Weights of a small transformer language model.
Size: width 512, 8 heads of 64 (2 for keys and values).
Architecture: LayerNorm before each block, rotary positions, no biases in attention or MLP, normalized queries and keys.
MLP neurons of a small language model. Each row is named by its layer, matrix (down: output weights) and neuron, and shows model dimensions 218-313. Each number is 128 + 32 x the weight over its row's rms, rounded and kept within 0 to 255. A neuron's up and down rows have the sign that makes its largest values positive.
A block is one neuron, or neurons of one layer that tend to fire together. After each block is what it responds to, as a language model described it from the Wikipedia text at the highest values.

L7.down512 [110 153 121 197 223  78 141 145 133 149 187  97 141 140 117 202 130 141  82 122 144 127  98  94 118 183 174 131 140  84 117 151 115 168 129 127 138 117  98 177 136 126 184 131 135 168  63 167 142 176 143 148 167 138 132 135 107 128  95  96  84 102 171 105 169 128 136 113 186 147 195 162 116 167 123 127  86 110  97 138  98 125 100  85 122 114 100 124 110 121 131 152 164  98 157 155]
L7.down574 [108  90 101 181 114 141 167 114 155 161 134 140 135 118 141  77 164 148 122  99  85  91 179 107  86 171 116 172 113  96 115  62  86 146 146 141 178 198  62 153 135 152 149 164 116 144 102  88 134 153 127 124 138 120 161  81  92 126 163 126 140 125 198 127 121  86 101 144 234 136 144 134 114 168 140 115 177  76 132 164 132 159 135  77 156  92 123 114  98 180 171 178 117 129 106  93]
L7.down812 [157 149  96 182 135 113 142 171 157 111  73 204  82 126  84 108 182  82 109  62  88 100 133  93  99 130 188 121  88 184 147 159 138 120  67 146 154 137 124 164 106 101 123 120  79 178 177 101 160 119 145 120 149  58 116 112  97  95 149 139 179  79 111  94  82 173 105 153 140  83 125 175 166 158 189  98 123 156  92 100 156 128 113  69 153 134 169  77 176 105 113 141 134 147  89 103]
L7.down1022 [ 98  87  92  99 136 154  97 158 161 147 128 165 192  85 118 163  94 127 152 133 125 150 117 104  52 110 144  61  93 141 124 149 103 186  80 132 166 164 136 124 161 150 155 121 129  78  80 108 188 171 106  81 158 124 152 161 100 135 130 154 121 106 114 163 147 160  71 139 156  80 116 106 149 111 172 113 117 132 251 138  85 117 130 129 129 103 157 143 124 114 138 120  89  85 174 122]
Responds to: Foreign-word subword pieces. Word-final or mid-word pieces inside non-English names and titles (mostly French, also Danish, Italian, Portuguese) in lists and tables, e.g. "mill-e", "fê-te", "voisi-ns".

L7.down118 [137 145  89 129 158  92  77 106 119 136 129 127 143 157 159 103 131 103  98 124  93 140 150  81 104 149 134  86  84  97 143 158 134 127 132 103 118 106  79 125 109 108 103 170  81 162 147  64 134 188 129 125 146 155 146  88 117 145 160 114  97 156 131 170 171 147 156 156  81 166 197 171 146 108  72 137 111  96 138 113 147  90 107 149 167 126 139 205 129 115 168 112 169 138  94 110]
L7.down672 [145  39 117 100 194 115 150 129 132 131 160 195  96 101 165 189 126 110 115  92 160  93 126 142 116 117 166 171 190 127  91 146 121 132 120 107 174  75 127 132 123 151 132 137 145 169  94 113 142 106 120 167 127 163  99 132 181 154 116 177 149 174 161 181  99  72 105  86  87  87 187  85 158  93 124 129 141 133 199 166 127 113  85 151 162 115 126 128 152 181  57  91 150  85 154 143]
L7.down689 [131 133 165 103 104 121 155 117 161 109 157 140  79 145 103 120 107 153 104 135 101 149 120 162  76 111 128 124 141 123  81 104 176 112 158 147 169 136 169 122  92 107  91 132 177  60  21 170  93 150  91 123 104 172 129 127 153  97 123 125 200 120 119 167 124 136 116 119 142 139 121 230  70 111  84 104 122  92 166 156 147 148 134 109 130 213 119 124  93 126 169  67 129 151 131 130]
L7.down1007 [180 120 157 101 146 117 110 147 133 116 146 106 137 204 143 102 201 117 166 147 116 159 125  80 144 163  74 139 144  92  98 166  88 112 161  37 167 168 101 101 148 107  76 139 139 104 116 129  97 127 133 104  65 136  93 170 129  69  82  92 165  91 166  97 114 116 126 133 172 116 119 100  98 130  91 167 124 130 133 126 125 130 179 133  83 164 162 162 107 116 100 139 150 185 155 149]
Responds to: Foreign name fragments. Word pieces inside non-English personal names, mostly Slavic or Eastern European first names in rosters and tables (Jace-k, Kam-il, Vas-yl); also digits inside race times in results tables.

L6.down302 [ 93 122 115 143 111 134  91 138 151 141  90 128  91 144  97 164 143 171 136 104 189 141 125 106 112  92  98 111 118 135 144 165 186 151 117 171 194 105 137 146 190 117 163 139 107 188  50 178  58 122 193 100 115 152 112 110 128 167 108 109 102 112 146  83 122  93 136 140 171 121 212  63 116 146 109 141 179 123 108 161 123 123  58 112 128 113 139 136 178 115  99  72 121 106  44 177]
L6.down332 [103 189 130 194 111 121 139 148  83 142 113 123 211 137 121  90 176  95  97 103 121 109 150 123  95 139 164 131 134  87 123 162 182 132  77 185 138 148 124 140 219 152 117 131 104  95  90 138  89 128 114 143 149  97  63 107 189 198  38 185 124  67 185 124 155 124  87 153 112  97 190 108 126 139 118 149 120 117 201 100 160 110 136 139 128 113 121 103 136 156 133  51  92 106 102  25]
L6.down391 [ 96 145 170 142 115 132  93 134 180 124 127 142 123 133 164 163 185 141 121 145 139 145 122 141 151 144 124 113 100 143 106 138  96 144 199 123 166 160 157  92 144 129 161  97 128  94 124 154 142 125 110 102  51 102 117  98  70  75 156 192 118 114 172 134 146 132 129 120 118 207 130 129 132 113  93 132 148 145 120 172 167 136 118 119 107 139 107 147 137 117  83 122 172  82 141  85]
L6.down428 [ 69 101 115 141  96 144 109 109 117 172 140 117 111 112 137 159  87 108 167 109  67 181 183 119 110 150  85 167 150 164 118 112 133 141 150  73 117 146  96 201  99 222 140  74 208 124 108 148 115 111 187 125 132 117 157 108 146 147  98  92 128 114  88 169 163 125  88 111 138 127 122 140 103  71  68 105  96 157 192  84  98 124 124 135 151  70 116 174 146 124 147 192 115  89 107  81]
L6.down449 [ 73 143  71 103 116 103 117 133 138 178 159 183 115 113 114 204 113 148 137 208 119 140  90 107 156 116  88 156 121 187  91 104  98 140 160 161 190 147  81 129 174 128 122 134 135 101 173  64 150 151 136 130 122 131 121 138 136 100 105 107 143 107 119  96 173  84 122 127  90 129  79 154 113 131 133 165 124 161 166 176  67  94  58 170 160 118 157 118 159 141  82 156  68  96  91 107]
L6.down509 [150 150 140 103 147  92 142 120 121 125 162 139 112  98 244 135 179 142 152 143  98 143 113  89 136  85 127 212 120 160 110  89  93  81 116  84 120  94  83 133  74 183 180 156 118 160 106 143 122 127  92 121 149 104 112 186 145 146 148 127 171 143 162 152 118 116 152 100 159 121 134 150  75 193 206 117 210 116 100 167  85 156  92 168  89 147 125 187 163  63 189 116  79 115 137 128]
L6.down593 [151  91 129 145  95 105 140  95 139 109 113 170 118 156 133  99  82  72 153 122 185 144 151 186 102 116  77 131 103 144 162 146 125  85  82 160 146 103 115  95 180 126  70  74 148 135 119 120 149 177  89 113 126 162 131 128 145 169  82  90  67 195 109 214 122 132  89 148 127 142 184 115  92 132 139 114  90  87 173 129  35 124 160 169 162  96 143 186 136 134 184 107 127  95 130 109]
L6.down879 [115 140  96 121 122 123  99 190 129 152 107 168 119 137 130 116  98  99 179 120 111 134 116 156 118 192  94  71 138 203 131 130 106 112 136 143 117  79 125 156  91 160  98 164 120 178  88 107 108  89 149 108 110  87 145 188 118  79 152 156 151 182  84  88 169  92 160 125 129 153 129 157 183  81 120 180 143 131 200  92 105 177 121 121 154  72 125 140 154 179 197 131  33 155  97 121]
Responds to: Mid-surname foreign fragments. Short word pieces inside foreign personal names, mainly Slavic/Polish/Bulgarian surnames before endings, as in Pudziano-w-ski, Dan-ov, Khadzhiyan-kov-a.

L2.down76 [130  64 104 135 148 138 113  76 103 142 171 158 185  78 105 135 155 113 130 148 150 130 102 149 141 115 132 168 179 150 141 171 165 204  90 159 163  82 158 145 130 137 124 136 158 175 112 106 110 112 112 135 146  86 171 124 143  97 134 124 165 113 126  68 151 161  98 130 147 186 170  98 107 132 163 122 154 140 112  95 183 115 122 133  99 113 107  87 129 122 114 171 132 105 161 145]
L2.down497 [134 141 140 155 118  88 109 131 122 127 130 131 111 151 137 110 163 128 120 101 124 111  99 138 166 144 170 150 151 109  75 152 125 107  64 100  93 130 114 152 169 144 127 121 148 103 111 116  58  96 158 163 151 179 119 118  77 158 170  94 127 141 141  88 167  98  70 110 181  94 126 178 116 180 148 131  84 113  22 131 149 127 151 133 185  86 152 120 144  98 107  92 156 147 104 165]
Responds to: Clause-joining commas. Mostly commas right after a noun phrase that ends a clause, before more material follows, as in "two operas, both" and "its new business, which"; sometimes "and" or "but" in that slot.

L6.down66 [101 116  95 139 134 103 128 183  97 116 122 137 143 148 171 125 133 168 149  95 125 129 110 146 128 117 130 119 138  80 179 128 122  86  99 168 143 154 153  86 124 140 146  75 140 170 149 134 194  95 174 160 204 128  93  99 135 160 152  97 151 143 163 135 110 147 128 141 101 113  79 167 144 172 123 146 158 104 184  93 133 143 129 170  53 134 125 125 142 154 166  41 106 106 115 169]
L6.down322 [ 91 132 100 214 108 137 138 103 156 127 121 120 193 131  94  89 141 169 122 151 120 176  73 170  88 144  88 128  95 123 172  81  69 175 149 151 147 111 115 137 101 158 113 176  72 132 147 159 129  97 126  76 112 131  97 163 169 137 143 142 182 155  72  76  89 109 139 140 110 191  89 208 125 153 200  66 113 159 159 110 127 110 104 177 178 119 107  64 159 161 110 109 114 129 122 112]
L6.down537 [143  72  79 170 120 101 102 122 118 171  70 148 156 151  95 118  64 137 156  90 103  83 166  28 142 108 128 145 140 142 184 190 137 167 107 136 124 148  72 143  43 126 100 115 112 125 115 104 117 105 176 128 103 164  68 127  89 121 126 119 124 108 202  85  68 193 128 117 136 111 145 112 175 109 152 104 115 117 105 153 133 158 125 161 105 104 106 135  91  90 152 191  97 199 161 107]
L6.down841 [162  78 105 203 117 100 147 146 158 135 127 142  65 114  91  88 137  67 150 183  65 100 179 135 161 137 150 167 121  83 138 158 152  93 111 131 134 118 154  95 102 133 164 159 113 144 111 135 143 118 104 174 157  76 125 119 129 140 142 117 130 144 132 170 151 111 108 153 169 149  92 114 170 158 110  80 165 110 173 110 105 171 115 148  83 102 132  98 143 163 178  91  67 176 124 131]
L6.down864 [140 101 110 117  97 140 109 164 150 118 127 184 132 117 122 138  92 153 129  78 100 111 200 118 133 104  81  51 103 117  82 151 137 176 108 150 121 133 161 180 131 139 117 167  95 177  66  30 112 108 156 127 139 130 132 165 126 110 121 168 128 154 170 104 104 154 140 136 154  82 101 124 113 111 117 184  51 102 142 136  70  95 107 117 126 135 132 149 101 167 112 115  99  86  84 107]
L6.down1215 [152 162 156 142 130 171  77 160 125 106 114  95 170 116 122 114  86  90 123 194 184 122 159 121 137 104 130 116 134 108  98 129 154 121 163 175 185  72 140 116  97  87 131 126 110  96 134  84 130 125 128  95  94 117 117 140 100 108 135  76 153 108  90 101 145 107  95  89 105 188 100 161 147  96  99  78 112 165  73 157 160 124 108 133  87 127 148 132 151 157 111 121 112 162 113 148]
L6.down1232 [117 129  69 199 182 161 149  66 118 139 150 124 121 148 137 165 137 186 123 168  86 131 180 105 129  73 110 159 139  83 132 133 163 109 121 152  99 120 143 138 136 134  92 117  98 137 126 100 130 108 103 155 176 147 185 115  50  95 137 158  75  99  97 135 126 174 119 131 101 154  86 101 125 139 111 112  49 123 188 199 147 163 182 117 123  81 148 108 150  66 154 168 105 106 114 175]
L6.down1242 [132 103 110 173  80 163 184  73 108  93 118 100 208 139 123 122  62 128  95 135  94 143 146 172 141 158  84  97  98  87 150  85 114 102 126 131 173 194  93 166 177 128 154 127  60 141 177 111 154 164 127 100  87 117 139 148  89  68 140 130 107 142 103 138 160 137 152 112 152 154 129  90 106 110 130 121  30 110 135 121 115 102 141 129 126  98 111 174  95 140 185 149 128 106 161 146]
Responds to: Foreign-language name fragments. Mid-name tokens in non-English proper names and titles (German, French, Italian, Slavic), such as für in Museum für, de, La, inflections.

L7.down91 [119 153  66 186 117 160 115  77 145  95 173 150 187 163  86 158 156 193 144 103  79 147 110  90 106 136 122 139 183 138 100 127  63 158  88 118 178 131  85 108 128 119 158 116 107 130 153 103  97 141 114 130 109  89  96 127 194 105 119 126  84 170 130 107 132 117 122 122 186 163 115 104 156 169  88  79 147 143 186 141 105 130 101 135 230 114 134 100 144  61 151 101  95 153 123  63]
L7.down120 [179 202 101 169 128 146 157 126 102 129 138 116 139  65 172 103  80 152 132  65 129 165 161 168 101 111 170 120 127 135 111 118 111 148 146 159 149 167 148 150 110 142 176  91 122 151 159  79 100 146 141 150 113 150 125 181 152 148 137 107  92 138  95  47 136 129 141 107  87 133 110 115 153  61 110 114 147 105 156 102 134 161 173 108  74 195  97 159 120  80 120 173 102  96 111  95]
L7.down204 [156 156 165 195 153 168  96 105 120  93 125 143 140 180 121 147 113 179 125  99 106 160 102 106 147 112  97 156 140 140  99 123 131 140 173 149 171 127 180  97 174 135 134 157 121 113 167 190 122 132 128  82 124  96 107 114 165 126 110  81 158  98 137 141  82  91 135  96 111 112  98 161 110 150 122 127 155 129 159 103 118  88 152 165 157 138 145 118 137 132 115 144 154 148 149 140]
L7.down784 [126 162 122 154 122 230 139 104 180  61 117  87 113  74 121 218 139 120 107 131 138 106 154 124  95 119 124 125 137 132 109 174 129 153 152 103 246 138  92  93 190 130 124 159 108 119 159 123 127  78 138 147 127 196 129 109 172 124 193  90 169 121  85 116 130 167 119  96 155  72 154  79 127 106 127 143 147 106  78 141 109 138  91  74  61 138 135 146 122 122 101 145 132  55 133  87]
Responds to: Plural noun endings. Plural suffixes or plural nouns ending a noun phrase, usually followed by a comma, of, or a verb, e.g. Paths, orders, runs.

L7.down518 [ 89 153 122  76 186  87 179 125 117 134 101 105 101 124 138 132 118 157  87 133 164 141  98 149 143 117  94 133 156 131 163 102  81 146 157  93 157 182 148  93 101 171 101 100 165 142 142 117 158 202 106 162 106 114  69 199  92 128 157 155 148 150 131 124 139 122 136  68 153 145 157 141  94 150  96 132 181  98  85 118 159 111 112 165  54  81  95 122 110 104 115  83  99 124 154  85]
L7.down555 [122 146 126 139 151 127 105 196 133 129 118 146 113  90 186 144  94 109 101 110 112 132 107  78 130 222  87 200 190  93  75 160 112 133 180 145 154 112 139  87 180 103 119 131 175 154 148 111  79 177  95 124 195 154 118 166 152 171 160 144 158 104 181  99 130 116 126 140 110  57 179 103  90 113 182 158 154 149  68 152  98  85 155 157  72  98 123 124 169 170  98 183  90 119 153 138]
L7.down895 [152 110  68 107 131 121 118  99 142 128 134  84 103 142 161 166 135 119 142 110 116  90 137 161  86 153 115 148 141 127 114  90 113  66 142 151  91 153 157 129 116 156 197 121  99 128 153 121 148 114 150 121 151  96 111 101 134 109 142 110 131  68  93 149 119 104 109  85  89 169 173 117 174  93  90  44 143 146   0 146  92 110 144 145 179 124 195 119 123 132 102 122 131 147 153 128]
L7.down1224 [111 123  85  88 130 150 201 118  82 137 133 136 100 101 136 123 121 147 138 230  86 179 155 134 153 147 134  56 156 141 154 121  75 107 147 129 133  93 193 174 134  96 127 164 153 117 109 106 109 134 105 102 101 112 140  76 160 133 160 112 169 133 112 139 133  92 115 136  74 102 126  95 144 159 101 152 112 142 183  79 144  75 142 153 166 142 112 134 121 132  82 160  69  97  83 138]
Responds to: Year at phrase end. Year numbers, or their final digits or BC, that complete a date phrase, especially after until, in, or a month, e.g. until 1926, in 1985, 42 BC.

L6.down229 [166 165 118 176 109 134 104 153 113 133 135 116 132  90 153 184  86 107 100 104 114 108 151 116 109 110 190 114 108 135 117 120 114 126  84 104 121  77 100 146  87 146 160 138  94 114 150 130  70 116 140 164 153 180  41 159 171  77 158 130 130 126  76 151 119 124 225 116 147 127 137 147 145 150 174 115 128 155   0 127 158 131 108 126 107  89 142 134  68 174  70 139  85 104  99 102]
L6.down333 [112 118 115 167 121 184 136 102 153 134 118 108 130  80 146 196 126 149 141  92 104 147 107 132  67 129 129  98 119 154 150 140 132 103 165  86 125 110 118 158 122 146 152 108 111  84 109 155 104 137 161 148 101 131 128 192 130 169 126 125 155 150 170  97 135 134 148  85 130 184 130 108 131 187 141 107 130 117  71 138 130 119 136 120 116 183 151 115 110 182 155 155 148  98 118 116]
L6.down558 [110 168 165 110 161 125  89  79 138 118 110 156 124 115 114 162 185 140 150  92 180  92 143  62 141  88 118 157 171  79  76 139  86 112 128 151 150 141 151 134 129 124 146 128 138 134 126 106 155 131 142 142  91 119  79 184 165 137 128 161 152 126 167 133 160 113 153 145 124 194 105 107 114 131 130 170  69  85  63 141  92 154 159 108 122 146 114  87 167 134 152 149 133 108 190 100]
L6.down641 [123 184  82 145 126 162 141 108 125 104 164 125 166 150 123 123 146 150 194  62 139 154 135 162 135 162 155  92 138 177  73  96 132 141 145 140  99 117 114 124 138 151 135 121 151 142  67 106  91 124 119 137 176 100 109 122 168 184 135 129  67 158 199 161  80 161 131 207 121 141 136 123 141 111 111 131 111  62 121 137 109 110 107 120 139  72 108  91 149 132 107  83 128 101 162 118]
L6.down662 [103 150  92  66 103 151 117 129  99 174 155 167 156 148 195 197 123  63  78 148 148 129 155 121 132 129 152  90 207 165 131 115 103 120 149 122 134 137 147 132 130 117 114 174 167 125 116 156 142 111 143  85 143 132 167 145  50 147  95 155 102 145 149 144  68  96 179 158 133  95  95  69  94 127 127 119  63  85 112 106 150 153 104  99 152 109  92 107 167 180 135 149 115  82 161 114]
L6.down803 [140 146 156 135  58 123 153 139 159 148 157 194 109 104 163 115  82  80  98 131 100 165 123  96 198 145 213 118 211 174 142 123 104 116 168 111  67 146 117 161 117 160  74 148 170 112 143 162 141 175 119 127 146 176 112  84  71 126 101 137  77 131 159 131 145 188 147 112 164 104 126 133 141 143 187 116 148 117   0 138 182 157 127 143  83 204 113 151 125 133 173 122 138 171 144 136]
L6.down1021 [ 99  67 135 134 111  80  69  85 140 167 116 148 111 152 157 136 133 156  69 106 141 114 124 136  93 123 118 180 139 105 164  86  62 125 133  98  99 108 157 136 135  89 147 145 144  94 131  81 138 126 142 138 119 122 131 172  89 135  93 106 171 128  96 187 113 105 167 148 143 123 199 174 133 126  92 145 164 177  96 129 160 127 167  96 177 144 148  90 123 154 110 181 160 185 125 153]
L6.down1208 [145  69 105 178 133 111 172 164 137 137 107 107 164 180  70 126 110 143  97  79 120 117  82  58  73 131 105 172 107  98 122 105  92 113 108 105 176 169 160 157  81  87  99 110 127  73 130 217  98 133  87 157  78 217 153 117  91 160 132 127 115 164 169 120 151 126  99  72 154  90 171 113 160 122 144 146  79 105 114 112 102  52  86 133 110 159 118 151 147 133 200 204 124 161 123 116]
Responds to: End of announcing noun phrase. Plural endings, commas, colons or copulas closing a noun phrase that sets up a list, name or elaboration, e.g. "six vowels,", "three domains:", "captain … was".

L2.down627 [154 104 135 116 145 158  89 114 134 140 107 160 140 118  87 109 138 134 167 133 125 127 103 120 109  93 101  54 180 151 152 159 113 144 157 144 145 123 172 100  83  88 151 187 128 110  95 158 109 121 106 156 110  59 101 134  50 135  97 102 192 167 127 173 108 185  74 143 196 105 147  91 102 176 170 144 112 122 141 127 158 120 130 148  92 157 157 161 152 150 109 125  72 107  11 176]
L2.down1095 [ 91  86  58  92  93  65 117 109 103 131 162 152 107 114 143 108 101 148 181 158 112 117 118 127  84  80  98  82 115 131  98 205 166 159  42 159  85  96  99 113 147 168 100 127 122 165 197 155  84  99 114 162 109 146 124 169 110 154 167 136 140 107 112 141 174 122 141 118 177  80 114 142 132 105  42 116 132 121 181  83 137  66 166 174 109 121 227 159 166  76  63 122  50  86 121 119]
Responds to: Ellipses and abbreviation letters. Periods inside spaced ellipses (". . .") and letters after a period in abbreviations (U.S., M. S., e.g), plus word fragments in tables.